config = dict(
    n_layer=26,
    d_model=160,
    n_head=5,
    n_kv_head=1,
    head_dim=32,
    d_mlp=320,
    vocab_size=1024,
    activation='swiglu',
    norm='rmsnorm',
    norm_place='pre',
    norm_eps=1e-05,
    positions='rope',
    rope_base=10000.0,
    rope_fraction=1.0,
    qk_norm=True,
    attn_scale=0.177,
    bias='none',
    tie_embeddings=False,
    parallel_block=False,
    init='uniform',
    init_std_qkv=0.0447,
    init_std_o=0.0447,
    init_std_up=0.0447,
    init_std_down=0.0316,
    optimizer='muon_variant',
    lr=0.0149,
    lr_mult_o=4.0,
    beta1=0.95,
    lr_head=0.00651,
    warmup_steps=125,
    schedule='wsd',
    decay_fraction=0.427,
    decay_shape='linear',
    final_lr_fraction=0.05,
    batch_tokens=8192,
    seq_len=384,
    doc_mask=True,
    z_loss=0.0001,
    train_tokens=107200000,
    steps=13086,
    dataset='wikipedia_en',
)
MLP neurons of a small language model. Each row is named by its layer, matrix (gate and up: input weights) and neuron, and shows model dimensions 0-159. Each number is 128 + 24 x the weight over its row's rms, rounded and kept within 0 to 255. Numbers have three digits each. A neuron's up and down rows have the sign that makes its largest values positive.
After each neuron's rows, "fires in" lists the words (lower case) most often at its 100 highest values on Wikipedia text that the model never trained on.

L7.gate200:080125139141144131144116130115097138106139104135180127131134133108102082141185132093147151144090128121120107100179129133127137102112122143133160099146084127142105086147148125159128146096065107122106139195176147142104092142123143143170133165114159110122118148125130127149112137127101136100115089119102152165085134149146112087108127133105110124120145091117159164152134108140120169125127147174102167147102118160098162127125107131138154137134117141110136121164135132167171134165132162
L7.up200:060093132149130148143116101120114144145142076107161095130126132129121103152142136115144152105112089116122095111153081116147145098106139167117139070142078117137135074139172111157125167089104109122114151171187141119100129154119145141127119179125152136131111130116151122135146147137096111078125106117096167149095139158158111134111149100131107113076164129133154136123136107080110144097137164174136156123140118146108153094129143131131165130123116139125139131164136102130149121148110146
fires in: "company", "compilation", "competition", "composer", "complex", "completed"

L3.gate83:097144119108188164126165133114097097125138190155162094168130133130118121172095096093121089089126151135160128146171145146115120117109130117123141103143092141136102117100143141109100098144137114135131092108152154122119093104114143160151119131151129068115159113149106134111141121108177146127109098121134137108149095147142106143098114110190120101126135122158126149168145143123152126137092127130145106143116140135132080113101148108127145149135097156122100095126120108082144116092152062
L3.up83:101167134123147157124128145114068090153138180148169092161131130111145149190110089121146122061121180109140129141159126126139090102132129123128134102126122140165097147105121144140099113143125144142166115147153149132120091117115115132171095147148134096110139091137136122119118150112180148125104094109108154123162095132129104150113138147195103071108138125127142155154123155124159126120113111127145138186171109145142118127106110129136140130150142150127118092127133165122160138115141086
fires in: "are", "area", "areas", "were"

L5.gate284:144159089141107144103148090164108076162099116168141106118112096161151132111154128101118127111095132138135174113170170120092101132174138117139135115132116112152108102099138132146161121149137107166118109130136177089179107141120145106118083089135162130114180153130118137110132107104148131123125140107166143165128159147135062137129118111174130111132157134165164141145072110119135154161141110108157106133107121104150117139132121082139113134121132133135140100155105147098140118108125082
L5.up284:123134113143151152121125101137116125171141141125119085122120112123129188199144145124128111086158170074126084165126145152132097114095094075153141097104104127139147111123155111123147121149118126158145127116107119128119065114146140133173142168139092080156144149143127144124091090142141095125082140136151128093119159094139116109112133112174143133084094142172114109107139108108114129153117164121146101147119114129163117131153129140127110144128108101145134086148079109120133128146097141
fires in: "been", "was", "soldiers", "hold", "sold"

L18.gate310:110097108142124137090109121125153118115110129145130147095129134109128166129144124169135131137169142124123110121107113147118161111161111184147099129084129080135075171167138133124137128163137118089126109154102158143115130108119125104173144156149093128115126126123147101164119141126115092129142101115106125100155130104123105121130127092073165166124121128120168149139090100157148129147146138086193106078114073181122150133144111097129094145115145106127129109128163121125122107094156078
L18.up310:077112168088117121112106136134127150132099108105135146049131140112117114111132141115136135129164139146130112128132085130091142114127136129142177148087130077122121143152117103122162096154165108126140082155128124077129155175128109116197126107167137128117131135133121109137091154106095137128138103134096154123165098084086108135096162137097109156131092163134164143098111112130137101134110160104150112113150086141113146134119121116116108086139126133106118133142122181160098146129138097
fires in: "the", "this", "they", "these"

L4.gate213:097141155159157130114133150143113137105110117132168116081141093131094147095129148136147070131113137134109140137109164169110178130126138146130104173143175103180120155137113145110130176129089152144125167095152110105154140164078117128153124142129155152154137098128120123113106131130090145149119122140108128107143097148058125133118113097135110100137103114167078109135150161106145122151137105130131119129138122127136155094122139076153105133107126160151164146075111156176133112140099119
L4.up213:124106186142130131098128125106126149128092152112148121128158124143126096097117139121122126098139121090083142164131128135128164117126152112135106135154130128140121142101134132124136177133126175122137167132169157138124136123080125088150152142127107122118118140132104125106122110106102089121160128130162139113159110113092145129132127144184101115153093095201102149141162155085128095103097131104115125128131107118164138108068131107111096174097149141123141137088147148202136082169114137
fires in: "united", "new"

L21.gate197:124136156153153147084167114153114122166079122162109113149133164134151096134150159108110135138135173140151165104126134130146105113143112106140162097149139131085140134155162084117151162179125129193129135122150132164148143096172130103114157135171109121110129140118114110135117145090119130140096140150161170153131120131071147134105129108155153105110164134175076122143118142113092132146152094124091082163115078127109141114150153126117131121119108124113140111133109132139110177146149135
L21.up197:129119125157140088141132149130133158159091120139113149121131121097110114087128108144147166107155126109085120153210133172134148136100095141145114125167077159141135127189132121156101150107150145155145178126121096164179076162121131142126118100109138161134133141112153121103129123141138115098114133135167151139117116128111120084116121123133181111151157107139115152111041172111146090144140146138138096127150145120111151127119148104130128138136152127144130104093125164129137146145143122
fires in: "they", "and", "leadership", "won"

L4.gate149:125064155151153145131115116150127112123098070132106148106147129120113141091143100152144159124081121141160127121137097105141143137136137118122133073163143147136137173097124155100144126110155141097130132104169142158101141122080148131073126118111113133102113140121144110140144174134128103131098066130114149106093108124127113106092096137097106104110159113129136152139161146116110133121094136133108098134128110133143182110151136091168040132143137170130139154140107123146145158133117161
L4.up149:115076145147173130150144141114141087106068112167126159114165118120115073110129157149140138108108111139127146119168170117177123151161165155145158104162112107167143143103140156116140132129152097098145115106204147151125152140115145131135122096151127133119129144182105139141119150168089110136107146168118134116093117135115105140148091141129119093114126114107123174131134146125117136142107126086142088114098133152154128079138141106124109099121169151130127158138111118125135186111133142
fires in: "de", "death", "development", "degree", "developed"

L2.gate71:163128152085118146136154144145133138133118097122116127085145080122093154088117119122078129125115128135075171148128115117073145145110123112145129167139114132130117158125098153165129111158135137118128081163132146133160107135111103127097124118136117127163134103143136104136129161089153162143117165160157148110163117104101118132101114118136108079081120136207146121113071160135109134123157119123142136155099129149156112186099168127149128136079144180143105119109121113131118141123109126
L2.up71:101075118167113139143145120147100161090135130123125116114138145127103110133126148120100091094138118082126127139138126157140122150176121134100115112142115180104120144113125133111058151099126121108148110112142120165137159147108111130156112140144191096100148109122131141149113167155144120078117133128169088128124134150163139081101123152124137123138110118144106154117141111148124133085086121142123176098093112109096133043128135144112110167115081129136114137095136127134148091170107129
fires in: "united", "us", "usa", "austria", "australia"

L23.gate46:123145137113120116125125134124112125151089101111123129113140136139126104112124068097118135141139087099175116082136182136094131094092109127138165141142087125116100153129066127124116121169123113151146134130121134142157164110163137104118121151090174104134184095168137151135107202175143105131145116121109130135146136146129129127097135083147142139130135126152140117110117149101108124105194150121151107183138134146160124129100139139103127124128108080062129124124144122162113140112150111
L23.up46:144124108113125096123127129130144099141130131099148125116159110149117155102172148138120158145125107114112169133144134112138090096109159172106157173144103151134095109193119094170133145187171117068108116127175127138156136116129144113152154141106109129126132114096106141182158132143149099147146147124132124137121106097079107093100105140145133096107117101138090110101122120130158130119139125133152098153182156167138118135111141127096137111132181125136140143114134091094129184134153092
fires in: "they", "he"

L9.gate54:151155148122100124123103105089109141136120068171135142111156132159149135102146090092101103154126126094109121168108141103121116106166143146081107141129134118130159128137122169119066118132107083111105107119098116122132116154121101140097135131125122099143097112106149099133108127156144120129141124174124163153126120141105161115131140158101102147116092086110147190096143138111125172137127160128163149132104141109096146116135113041103140124109128134128161139112146179155162101136120145
L9.up54:136145134125107152130136124155153118166154125191124128084134114148136134161142134114127142113125149145149119116122091134148127095152128148076124149106146111120114134190139185160094105075122163130114110107101141100097113116139141133111114137117128107179100109098106133147080141144148148163152125164146142145089119141079146149161123142122122181099108138119122131117170154122127182119154147131169121122128118145114140180138152096060106135140109140164127137174146163144111109114125130
fires in: "career", "final", "second", "history", "finally", "mile"

L9.gate200:113155087144154158120131137145096154121114110134156122110137096116125175153153153086126100137125149142139121095113058109109101127133115117125131107127069127121131122163124113161108120126189143128171130124127170119106134088137113132157091141134119108121134143149108117138126148167127172132139088125107166119109126108150090085125114120114108085114151127147145117153118112105101171075123130121131079163123151108109121127115092125141145128126146107174095084155111134163125072144075159
L9.up200:088154101150102135139114130135118112092133121139139101116200124148145211129123146107129134137157116126130114118148081109107137137094121162120119080164076128142149113156114124165136141133127154120160147119143133118136124121116088150098118113161105110121058166154133150109156142137141109147085116099084140126133143123112096141127103133126117092100152108113153124126128120131111123072142152125126160170145139146110180172090093130151084111149135159145109129158091142148140115129092129
fires in: "is", "compilation", "company"

L15.gate268:125121109136138121091123106127088180114094128133117151117140106143168158157148099126087123131147111122169075150109127144162155138149108046161073133108142161137105120156155139128156139120115134111101136117167098115118143159138106147158134124122121147081141087142111162104156137126160092104098111165150128124144130094130105172137133139183121108150125109132099149096072115083138144172127150135120158150146107131110175100109109160131135136122151146131105128121105142126093124151139138
L15.up268:148146114104123142106131104129129170112098128139121146144126122111178141132126097150135154125068155106096161174169135116155116142182087128115111112131170075094125126106127141090103118097158159159126098135148131130108135137104104129147122113171121117129140133105145080105164121117068108104153151137155186143151141130127152129149127141141143106124098145128088100135128163127101120112139145150154173135142167137152117105118077148100148116133136161125148126128157073109147126077128100
fires in: "to", "worked", "yellow", "i", "started", "short"

L5.gate15:157092165097112079105075144146126148131108094151117112106126116143105153148108109116155104144104178112099143140126126115117130101168135145172154103144123121164115088183139126143123070146126119149131105104145139124108095126091150115151079129127100111101156111148071129112120097138113104100149125159098169125110148115112139102080106158108128102123157112088151136121123124105143124090104160092137140138079093138097157174125085135152125127093115117139108147099136143124123146106111119
L5.up15:152092140104121064108089162153130162165108101156123097090133143150085182137117113155143107133134143118112135152121122143102124096151155132167130101140097130147099093136128137127123064157124136147134122096137143110103112153118147137123091125108108099128157113144074127116130120118098093111142118149089152140109141123110104082084112140113099105121182131073148148115136113126156110096133178104147120118121104156102166165116101124138137145105133100131096160099130160172115123107121117
fires in: "its", "the", "they"

L4.gate131:142109137088119149100149102147085120127119094135125141116135138177150163187127115121163108157117130158108114131150127151101128131104171143155140173165100124118136117129139176091154074156134112178134140106127115147103142146111102118203156110123105144115189099155108086120132164143062143145127124131097129113100132141145091140099179152151115143129111149139143144146124122144173136127099110107109138138114106131130159117152141136159147086136151127120110130109125091155113157138143120
L4.up131:121106140104095146094139092153094114145113103152110127130122119147165137191109117094149119130113116126119100134158121152104110129115161161141145169150125119134139113137158159084159080140142147159144142125123117133108167147115129126185132093140103142136208097156125070119137161131083155132124138131105121109098162136146077139104188149157109128101129159131164149128123092117161121152103126127125138144095111120130176092130147130150155077124148124122117126099143102150124145152138120
fires in: "an", "another", "analysis"

L2.gate195:115174162114171136123096158163137099115152147141161098127154120105145132094126117112143165109110142132159153119160155099081150125123116116085138133156108072163128121097131153147139118149113120133139127137147106125137169115095134125121137111140126117156160108144118130142127093131120153140084143152122152121120144134114137121147151130127128093116156116161134160157084137133153110143159121153169056131107145159162109188125117089143125090063167146089124157131127116077141156133144090
L2.up195:115192116133146113152134129110132134182156136089117111091148099124136185135134136152142137103162155134164123132131094115108107090113132124130095106107143116131132130102141115155124142167129128141181146136150110149154110131145155092111107140111129092147144128114102158151132075138048177181068107162106139147136097130102116082126164130158110114086119149158124104128153121131149126135124143121126116155137135148113134150140114126138120097078204139119113135103135140137133152120140138
fires in: "was"

L3.gate53:138136148094152144094102150164121130099146110163129113069102101096107146127117122116100087142143125129123112145125155112108093112127118117147165145110096144161081093117140155105100140132128158163135135108093141097121086130155147131138115148129114111109117112101099148161118162116124131136146142151153210096143146125103154164158098097113104140154168161119135130111153094147151128125104126152165178121130120102108081138138147102109180105155101111124170125103141081129091133105122132
L3.up53:135135152124155129118118150159124161101146121160135083107097094091108135131117111143108087153153136123111109140139160135118069123122110126131154113110108160153100098106121152109094132124156168159136148110108143098111088110157150139131110139161114118107126108107132142151135164137124155146130137140156173104121120136097184163154114081101102122124157142104138140119121083167183122120096125151143192129135090120098068131139136105129170123170078123118154123105144093120108123100110155
fires in: "2020", "2021", "2010", "2022"

L5.gate224:113149140129149111116158153142122137077114117132166123082135119138091146106136106113152147128135145110143126156110127125072150104148130135088143182138138089140125160092103130116105109114099150158125121129152066100159094120104090129104094113128119128139128124131082106155136152113094141074150123162129149106124073102084149118125096139108132104105101094170136119119155159114121137146083130111120151127133143123118118120172126080162107120106166160181121147104168137123124090145121099
L5.up224:109132136151086140089138113114120126123092139129135122113169162112103149129103150107129165121101148134143124118136129157105156120112141151099151146191153103108117134142108107145153194134118145104155120140153107173151185107095135136110119135135097142159114153132095095111109152101113121139096146111105140176112080112153112148117120148121086101105083124141090073130121147136136097129146115116131122159127080163118142151121101151148151110074151162115144111128162140128107127156074091
fires in: "united", "had"

L5.gate283:098155130095122119145111101169149105112149141109152121150161139138122130125156097109152088094149116094148115131176127108115132128113146069124085117141133137162141110118128125114126081113116139131123131143139122124114116116125148162150100111131116147117183111149072121158128078127162080121111139164146151146146100095165106094087138120117115091125146095163094167112156111166115151108095136101153166161134159110150146138105138103138110118151138129135077137141092142108150128053116139
L5.up283:126103100137155118154121101152142144132148146099120134152143120111187173152109168106132168159133153115141105123203112097113118093144132146094110111128115120086099109119105150090150085120136112146163109110146153142095102121150161095129161124135121134123158095141108140153143131171134137158079150116119165122140118102159133122125104154159088112133195145107115127130155132124142125082125147095162066127137164131141109145118148125136090124089143157137126139164129110128143135120108085
fires in: "was"

L11.gate43:101133172126131152089111111157111140117160122120149101105147119174138158146141156124163138156093094128129124117161119087083130127137126145113183114098079152106132085184154133175112116108083167139125099145109110147083123127154175123126132125101116147137114150127148133127129157104118153120164119121121157165146116138125081133134099111095122155152129127147100153062147111126072105112079138133125169122145130103160129127101109149117121124139112173109103146120158142148126119131168142
L11.up43:129117119129133169121105149144121125130146091109158112086119093132150090090164122109125168073111099132087100166167121113158111116089160155132169142087106120102163102185146117161160125113107129131129088185137159076117116108132145110142139165129119146129090161198138126138153139129130141104153115116091157146119152128129130120118103132067141115110120118119161130135161113107088108101120156126155142138115145133141122159132119151138139149139102116138118172158164122113118117159146145
fires in: "company", "compilation", "competition", "composer", "complex", "completed"

L6.gate146:122144120125195148139109164126143127121099095129087141115131103106137142128135117106137149064101084092131118132141127130174103123123161134148125140120082130148150122130139155130157121133154107102132134138150124177107150126128133117133072114117136141103131124160143105163126093134101073142117095146125138081080096095130091147133125124137138116104088145138146163126094080130133193131089118131131102126074114116143158105104146111074090099167155153136110128162108132105136117130152130
L6.up146:149116107131160108195160149121157116092104104135096150108134127081066103083132122135149156105122100104160117134180143147130145116183145120151132104154140112086156150126147147089152135162128128093126118135133135163127141158104138096128105114104070142131119119134100138179106149113126120119104128153085116109097106096144130158122124101137072114151120155124111156131130126099177092117129133117137097095117109128119158102145111107123087107149142146147117147102146115107158154086120101
fires in: "de", "death", "development", "degree", "developed"

L3.gate12:107092125122141170151126129141135133092139142124102173119144128151123160158127164106129132161129094098132159082160106171100123142146141097107110126096102102177130101134146133134139140099150113138136118186148139133091141119130114112141137142107117130127143127181147088072167112141111184126122123106111151097111112105102111151136112101120090112198116133083153134114134091142119135138143144103141101119121104172089143167130068097161118113123114131171111145136111163118135100144151112
L3.up12:125091104170134130121125139102166112117115145118154115128123136142107152100109160134123086129113075125126097112137092138134127133129109150130154171162148138152130122142164139160107141119088165125160099151152149131142109125074105072115156102138128149116162121143128131096117135108116150133090150117115123097095131146108116127095100184126129158181091126083133116138124076173071124134183125126100087111107130164118153111151128116135111103173106108146109148169124145145087109122103130
fires in: "november", "october", "february", "september", "april"

L2.gate236:112145130105093165131122106126152124131115107149102128101114114168134129124102116117133127109144132097146150150165085151072139126142123163160154167141159106125122078131121167138181161117123098183133117150153141144159129148123168107161125131109120132120157109160128120173137127136120144160134141108119116123139099147164127141093134118153100124106166153135146107149156090130191093118108087166129079094142176121119100144148075121125102121123168128105106126107104125134112125170181134
L2.up236:117124125130105139133111105152132132117119090142119128126136091185139146114110098080134108138159126106162163140124066157101104122122144142177162138168144074131139093158115171115157124096132112164168122157176144109146153154126162138145110139115089120124154128132149119192134105146116115160129172101100146099137128154123123140096133099109116157142147118154127133146142067147175091106096139132125084096135168100154111138152114128093128124101131118112103128104105110144111091118126142
fires in: "two", "an", "three", "another"

L6.gate123:107106149148182143166102118107103111123071111124107111094109149128175109127158117115106144078115136115178104128145159138159131177134166165119160120130121105114164130116132140129122135119138114106152141103133136141133128107075151154128118142151094112114151138144163133146119165142136114132105091169083148123098122106157114122096115144118138117149091127128127182133139155101165103091084154146131108129101135141140177089149124113103080132172176125158151139149126120105108110084143148
L6.up123:103085130158196134168106113107105093129102078126118122112136143117154100121163108116108158104094114111173090155139154124160143160166158124127140096111105099149153153115115147109152122107109124109174139100146130157132137118075158118146129120139123084120141136142135136174125157124139116118103097184108129087127125109152092119123113125139145107119091108133130177162156137123155105111100141129142127150104121132132155073143132120116083129156132141151154122151104136114088147075164158
fires in: "de", "death", "development", "degree", "developed", "dead"

L3.gate277:114161117112149135163087146142127157137128134113170089110123165083105133113132137103146112081115144067129154145150131119078110159095122124146097117101142159136094137151115151146088128126152102134095097127149146105139090097152141104134144151128144124155102109117090144124147146106126139120098123134151122153162113130078124168130140121143122085142170110173159162121128150135117152135110185104137104129094150159148143181104142128136099124129183110118157104152144148080128153122102096
L3.up277:110138152138112168110145151167100122157134140144140108102122092156138140161140152136150138089138137135166089110163108125102160102102138130144108092104120164154119110106158132144106133111156138121161129112143134115145129126097101139141094143134092089139120071164103166109173109123176139117125137140145152123164137158145075106092132143136092087122134144177131149143140155116142126112147174123117107146181159189178089116115137160118167145131121125147096110155143104121163129108121142
fires in: "were", "was"

L7.gate288:129129152123109082152094177126121108115115109095118121101157167140134063133148104095147075174110112131105158108160097122079153099131132155160146153180135114071179087158174143107170134146156120165118149140149114120118134129123125136179106119134100105102141098121135091145112124139114147155134137116110145136088091136142134159107177094149118150097117142111127162127134144163105126113123129149139124145101128134115149133105116113164157114130109125158080155132123116139104147133145111
L7.up288:125100093109138088168057167152134160114115141100106107105123156159131087159141090099129075173113119119110140124149125126117160089117140158114141130172122100059142103180152147086148114156168113145119145111118113131134135132153115136127112158119132104122172100140148119140095161118119154141159120141089150121081117101121110143111147108138108150098143131122100144115139126146130099106114114138152123144122091134101176128120114131142165147077123107166087147114132110165138143127131152
fires in: "party", "part", "parts", "particular", "participated"

L9.gate175:141131156137105124140127136157107149121132112128162107094158139154104112106159129117159103103158148135154109126151181125159138125119102121157108137147103111112079130105161141136125132122206119129147124104133108143163140108077106103191095113087137122175161095163068119117133154133121136108141103120132118112149126104142138113172121145130133095126107101166085101130117114121078119085132112087135143128127108141163129103156136173156138119084117178148096136097153119148150133128112122
L9.up175:114118182158132109105141143150101135142132139121154136109164146141071081092136130107123110086164157123163122146147165151130132124130114118138119148117103117148105091101141140130107123153162142101132099147112132126181143123056123112154115132084167119151150087178067096111134165124152123119164117140136122122160112099137151130151107155108126122107102108185074102121140119131110122110120113126118148119092113145170155120130126161148128132095109176150101127102172134134142095128112129
fires in: "united", "rokkor"

L5.gate255:110146133152167117122148166168138127137142131152154112110152122135135152123118132136110091128106118145125128086138158179100104113154072136173130165186127126123135150093135161131135131170111132157114149157125105116117114156130142165135096189128069132159151122130091122140119147155118106111134117140070150115154178143092140079108109172097128114142124139133153138165141122116107127113125125088138109135094127118132191120158123107097123111142093118129150155136140118123084140121067125
L5.up255:098090173126111132108155120146089098115124132162151103099169095110111158119160156148130112130101119125100144151177151126151111121098107125148158126135162113151103118155137108121141125117132150197127118118128105096156104141103152130143105137168138088119132150151115078173123126210109100089103141127080163125121117169110135122122088183088102120161123137102171137123146121136133147116116126100162091110133085127110137117142138095108130104118094126148128154146130132156125134144125108
fires in: "the", "they", "these"

L4.gate140:138133150122136129146111160116131133156198173119120128087131114135118139094150112121110126138135106118150117134143120124145184136121154133131102144087105111175110112113168128161142129094082153130131162189136157149120169136109128121181158160131117142155137068131148142149133105106102168150112107110111155163131162074114141138132107071182111113118116153094126128136137141078168138144137139140163096126080101150101121105131125129138118126113148142121123121118142128128156140101159081
L4.up140:127160175106139149115110123133153131162145116087132150137172177106129140141147117134126130120149114140155114101119144159115140145100126095147111124144123088142177146099165120137110131104141141128136142148122123083123109165136111119110141158111120126141092096111136118114127057137144123141084118143165127152096115158110096116129135151131151116143099187156137176116109176105134101138087119091114105181109110143105090095144155121135118103110148176102089124099133174130172084151133144
fires in: "february", "several", "seven", "see", "selected", "seen"

L6.gate92:120141145085145174135081186145108159103109137134129139132130098142110165115102147161100148099135215113151155111114061140117083103162137171179120098135139113124096085138133118116113112118087119170141127115132131137104128107135150139145121148105098094097110117150116113135131097117148101117115145128115136169139109163112160110127116153134097129129169107125144138143156116096099111141122136145143111138141144115130087195114098130129151131128087118132113162138155149102140113089141135
L6.up92:083153119105111155136096157115139146149115103147104124142113089134116154141093141168084138108117201116172151115102071167121096084116106150157134090151150094136104081153137144123132101110112124164141122142138134133141113093105165155132121124078126130144108099144117126141128127118174092105151117135130171150136122161119142147111150145116115108125181122109195114151148122091166103140097147135120109112116146125132079182142128149098143146140129109145129150123161110117123141111122120
fires in: "two", "four", "three", "fourth"

L6.gate182:118152187096110184119089167119129141147119128105117103144158140130123105111087119118176113127112139094162150146139156145095121146128118114152078095104142140128063075138150140132148109159159150152094100148139138133123120096116149137162099138115153131102104100162097152111134145128138161108103113156134118132160104110103106151108106144119060123120136051117164121140135109103129114126123140114134171151131133147157122138081132127112122128126121135110126129136101171114126179166144128
L6.up182:125120109134152162125137138103115105179140161111162112144142127134125146148108115156085156109165136138187101127120106118097172085129166125111127127146132129184108157095125124120120129158131154108146110148146151152116108168129119147158098153134088131080137121193107099117107147114140117096095132129156179120184145130122120154136107118170086098105134125116168137161174156107121083115115135152114099130168094147113118102116087166120135123157136128092127136131139126159132105102121131
fires in: "are", "area", "were", "areas"

L10.gate100:155087109127105174096156135111097121133121114147118121150156132141167136110111088117123120151115106134138102106138122138128125131087145112197135145138071127169131092138141141109141107105154112178131122135113126119121146156152115129175139114144137126166158100171127069101151143173132134138119124091120139107129116100129096158062151100158089103126124141144101121110104126122147101104100144144121142118092148095095170101153124114169138096145142103076120128117108116183137128143150163
L10.up100:121127077155118128113142091089128124157095155155120119126152126144149149121099111104115126131127104140157126100154134119121148092084165128178139129146067146151157083122144147102145109096165132187129134124135128101106135133114136132179120115145133149132152126172134077132141176179126145140163151105117125116133160125096121143065164117137081132110119129152134135112129131140154098143076163112134126121123133140136177124124135147172169110146147133094086135122102125188138119148126132
fires in: "an", "anthony", "another", "announced"

L3.gate131:126111115121116126117076130144126152090135144089062093087118111159119148129139133140170117130116119121108134100138120143114133113136102104103107163121146110144142147101151132156125166093079154135152107146114143143153152166108115096155137110139136133125147136092122111112124108089134109147090166095123149074135101088130132145144166118114094123139129113129156118159109101114169137145087080080152080120128122129100114156124111072141107131109133147144086087102100161138129128061127119
L3.up131:128121118123133161108103122128150148118143148091078094130089102105110121141094124145172120168111096110152105095155125179120160119093149105132138166151145114141154106068135150136146147085114156136152123159157135167121144142148152089131143129124157150135143139091145122095113097105116142150087182131119110068118109101122122138097182138139099142148122104121126171125113071115140147137118078140136108155114125105109140122120134091118127098092125132091118113133126181145145117092147122
fires in: "january", "february", "march"

L14.gate8:159098179141133134163128165137147091128104141101076108116135139135102154123144093121097100109121109119112143117155142120096123119107146104131156171152120155104149135073123141102133129128108114144157102094146099138133142132090128151126112134120156157114136102092167147083097115101137094155066130110087121126109144152177133108182141123133109139143136129134101142133164107117146124127094115109122147139096142148154114183134152094111163116107174139147119121109081109147139165100187118
L14.up8:116119172120149156149128187130164111097138121091149141134136145139097113094103127126146079095144126130178121126138146129098128090121146130115151119163058155121146127115123143097103111115088123120097159182142125152097118139124121099122136140046167133161111144121153114119130116078133133124141112131095193115162145139122126138168140157135089125112137104158103130122142079149130147129083125090158147128121148128116091136153112135120140119118139128150108098098114129162143137159151167
fires in: "february", "american", "mexico", "emanuel", "commercial", "mexican"

L11.gate173:097129133150093128146111144095098115161111132071108133150134126120116135135136083075158085111154139104119182125096124134128113086080134152105173134175135159100142109138124197124139190102130140133127118134143157120151162119096126125078123116090113125091099125092119124135138153088117131132121116112114114109130126165137141142131152123117132121161112101147166136123187109164127138108120184145146161123152103119140133147104126124082142073089130121138137128115114122119125161144103114
L11.up173:092141157143126136167151126078088123101166169101116128126149139110127119131133110089151126163157128132123117107117116090139129104113133115145108140161140142097125112107132138148110148145141140173097116193128112128131118103122164130118125110128144103113164103095118135169123132139112126145127158153142178129128153161141142111144154117106118125137160141125165177127187162132143127095108180147168168128167077130109140110162109155153149091082134116177119111139129129073126143182120136
fires in: "part", "political", "party", "police", "particular", "parts"

L18.gate199:099129128121138152143153176128105155141120116137176164109147149115165104148145081165122108148118137080125178139125175128106112094120134118133134137145132091095092108091148083127135142135074122124120083133129091141183130122154124138133144105110101125150127082144141114120102134136101122121121138091127120161149125125170133143118147096169155102148149160094138132196121098147153106095147120116128120140135135174132117135104147114090104103124118102164123088121133104137135086183139095
L18.up199:076137136176180114124104124126147146127158128099094143120088147112156129146098088094187089108112116128131146114110124136151129089102134145191136155152129172151102149181090158108137107129106144112111148108163142134158151128137115167087151115116116168128158064149140142156092122180109130148155150133123142142141130112107154132116135131126108127177134136128098112135117153139120143129133147133127177140147116119098116133137109151118131095151141117176110117116090109078106130161118111
fires in: "party", "great", "part", "assists", "thomas"

L6.gate229:114094164126100110134114135156115130121108110148121117112130139099117135136097125145118090138103137137102113136127155131088140133116130129179164158188074118160115135121154139108158073158097130186099130148147101113065110125123131110152092156159099137120142126173099128172099137174097098111111113121080162097134142129115159112093131167139137133154151147129133166117130130155142129092123128085171105130122114137121168167112135129144131105165101160123132116105134114167101112121115090
L6.up229:121084173098113123129129161168109114122119102157137133088150136089114127130092151136121102131087137125111121136138132104100130116088140128165169129191096116147137135121162126090157074141109133178094112139136113116085099124111147117172087157178113140100144120149081128151118160138110120115127112134069156086137129109124132122080105185152122125110135157109147142136132145150153130098089134103169099125119096132112157138132144117134130086145108145124129140113135115158101141113117081
fires in: "the", "they", "these"

L5.gate9:130153122141124123170139137124129170137131141125125120100139101162145146116156152106117189121133111144146109105103139128075104114143128089113108090149071140121124088135103129165138152134114140162093126176152151145138074096113121118080108148155131112123151117113097139127091115155133141098111134140182178159085118145109143102174162088143130131098135156152127096111114112154105155119122116104143114154139151101142175146127079121171137147131123111099126143138127109085147136087129090
L5.up9:102134150141129123162118150104117109099169137116143139063130130161130114138149174072122159130123141148154130102114140150079139101109108106121087073151089112086114115136124125140138128131119110141118103144114110114127128135138146170114115136123143157158123109120046141125114130163128190113099138152156165111117111134087145142135165145161138112097135154137136108101120109175124124089124096128172087138152136102172158142154147124157114119124134119098146138170130126084157099120161136
fires in: "was", "had"

L5.gate162:107196082085113144150096122107121172127114102166128153121127153139140130175146105088149109119108174111153101148115116156106142114171159180104169128148105114099119101184123119161108098113118075142126124126138111105112098112123153120134132084106136140138141141092169142104159146143136171111166117122128121149117109083121147113156132135123122157130128158141136165137151088111114125131137155142134129115114145148129111133108107093146100100105148123111135111067118143129103117104080165
L5.up162:117137135121087147099121124112134133147168121173107134150161159160140119145149145112086127180137178078134131172144127101144154086133123159103178208118179121083123112114142114112132074122112122128132138109137154125131124120112153129119148119115149097146091095124136158149115091135145109154126115098140111166114133132149141119144122122124156099124113089121151150170137132132144150135115165141122128105095129096140099141138123121073100121153173138136087154110137147164138141136191142
fires in: "new", "final", "second", "original", "finally", "originally"